python train.py --n_head=12 --norm="rmsnorm" --rope_base=58100.0 --rope_fraction=0.25 --qk_norm=true --tie_embeddings=false --lr=0.0155 --lr_mult_o=4.0 --decay_shape="linear" --batch_tokens=262144 --seq_len=512 --doc_mask=false
MLP neurons of a small language model. Each row is named by its layer, matrix (down: output weights) and neuron, and shows model dimensions 400-495. Each number is 128 + 24 x the weight over its row's rms, rounded and kept within 0 to 255. Numbers have three digits each. A neuron's up and down rows have the sign that makes its largest values positive.
After each neuron's rows, "raises" lists the tokens whose logits its output raises most directly, leaving later layers aside.

L10.down423:095095121092136142159104155123113111194136131131117112142139151156134147107132154158155097107122108111148121156124161105128125117149151118148126129112112160115123130115061130104127142121169083112105082113120126147132145112152082087140133150137161095152101140108105138126163109106113119132
raises: "der", "ry", "dy", "gy", "ules"

L7.down774:109126126143139128125086108108173120172140124148130126144165121124098111135113125114136176139119148137098109170100116144133152137081166117150148124139133120111148128141131135083144149059153109132110132145128144130157117145139107110161150123094129153114127157104136125115135119145146087105
raises: "ated", "at", "ats", "ate", "ates"

L10.down355:140115150091151110178114137096165123130141163146137096144135142120106108135106118109114113141144156113167114184130114171134099099159138135125049100160109099160136093108124143154115146104143163111179158122114110143139150101156136122169144118135126122104139149098085131129098151100110134133
raises: " to", " To", "To", " emb", " step"

L2.down1329:114130128103111087146152138150141142131147154203111151176118082124147132172098117103143149125043144117072128131140164141155132132120165133094116090113111149108134106129128135115124120132116104140150109112159126115109116143138172112126092134129116148134131138169118131095097125096143160099
raises: " latter", " same", " entire", " following", "ios"

L10.down1084:154107090130107197138088134165138137106110124148157138106103151119132140098095126159145127155147120136085102180164128133148143128153108142129170139107124185122154134133137142073132120128143117116131089115131114146165172186120137145144112117102124129088122117130149153115106138129145126108
raises: " such", " including", " include", " included", "such"

L5.down609:114163148092138111119123209117139108170150096139134082124123101138187148167107116125148147097120147106143119147134121125123149129116120070131087123114175119117096115109153113141154159126126122093111173129107125091088116132122122132138095119149085133148081100112140125136163134137146124095
raises: "able", "if", "iv", "ato", "oud"

L5.down407:108148145148102166150141133097133122140093111113142117144141097096069158114120125133122171115137122169113129147148095147113133139160071109116089167134126102149162111164118123138143101108138096147080105137105114131136161099154143102161156109135099078124140150153113125127124106176133120114
raises: "ged", "ders", "ston", "umin", "its"

L7.down1320:118147118125093116112099153062153116106108094140153123117143120137124122120133155128149141086136139083164097151111087101084108143093142153083124111107113175115148127146098123137150121134131183129137107134107149146120143121135130139115116120118132134159110131129099122134101155129171192124
raises: " It", " After", " However", " In", " During"

L10.down450:134123132092151137107129174145126136127152099136118138115108139132083155136123154094105147129132156103153114104122142087120128162102125089124129120079122108130106105097109113136114131087089115122123168139112111138097125115077126124131140132120136169113150116138128089142089085124100058160
raises: " individuals", " students", " citizens", " members", " people"

L7.down1204:108123133105080112113165131159130160151106135140129140159166113137107135128131142110116152133114146154084140140165098152118146115107163101106140167131127129135151117115095113117159148156141168122156115105122143086107112128082119155117093084139111159099117136125112128132160123117128131070
raises: "lu", "co", "uel", "ott", "ras"

L7.down418:087108137089116142132125142096130148172138167116089136151122105134144102138137134153111127114116117127116134141106150162163107145143099126132139132132154113126144126141142125126139113149112123153116135130116088095175135143127100101144117116132136117170103104186138117119118140120140158130
raises: " entire", " original", " name", " course", " latter"

L7.down138:110127172141158121117134142106169160147143131084096098140130137192128113176164120145085122115159082137133129144148164104127114140141143120136142118145099128089153091125119119114130117154124127143142139115126081093140099078137103087156148109100124091158161139144126135146103118141147090113
raises: "ist", "isor", "ists", "izations", "ization"

L10.down1030:131118131114093083084121102132147110168153154137125134110140101138136140104105123124155175150090119119117099076120113149134072112088163155140155107141120128128087127118145106135136107153131118130123112156120160171128121108055112129119132130145144161135104126128140096140083079114152121135
raises: " between", " broke", " exists", " breaks", " among"

L10.down1322:143168176102143153135149057122141106093135154156119111122144139100134103112120111126113161134164102088138110124121146144152130122128083133084100152140159161106099122142093140152131186180141149128132141111170143127145169171119119106137129132139105151143118154127062064114096147108143106078
raises: " they", " needed", " nature", " it", " Ever"

L10.down1439:173129142110171151122166099159158142157150129124109174152121107143094081149107132145154161132054111084138141146121124151157148150122130132167139113169141121119097145150068172146157086160131117151141118113144147130141109152138116137149111104144137103137162121105134167122132140162184154119
raises: "port", "enger", "ages", "ake", "ago"

L10.down630:100107092170129179134093159147119107094154115160112142137127136137085133117131129134154106169107161124204114178096136153089159144151101108092121125141089237161127158112119108084095135106138194126146137171112135104089118111140136129099130110111157167105118146124110136157175134096088134129
raises: " formed", " awarded", " discovered", " destroyed", " developed"

L10.down880:079128157142111110134112145129157126128127093116135132096096080128114132164118128111105142138135130114148106111125135129103109116156115131174100121122153135164081159160164121161142106132127146147120123095139095157109158132085100121108127154094113170120105084142100095082105164111111094158
raises: "oth", "ologists", "ologist", "omet", "uro"

L7.down735:133100113178139153136116098150095139099084129133162116149162134107123100147104136134104129111142093127140107107103120137154167135154104130125155143122113119143144145109182131181104112150132131117123101171107135181108129120112171114167116123116143142166123109107153110116119145107160089106
raises: "ages", "age", "aged", "aging", "iers"

L10.down1502:131113091125157190138166104150119107078106140134153102173096148084119109113131129117104147145097105083129115077138106108127125124119143169130128128143107141066128103027138148149163128114140137130089128111141130129152119149129106119183127132145111131119096163121115138139073144149145149151
raises: " becoming", " thus", " making", " creating", " giving"

L10.down225:149150079088127132080137125115118140149087096125109133160113103115135137131121141120106111117164100123120133154114103143145101159133110124102165124121098133192123158136151135127134147171121158125145117098119133120101167124106107113104120129120147102128091130128172121137126145136136093106
raises: "After", "===", "====", "Two", "The"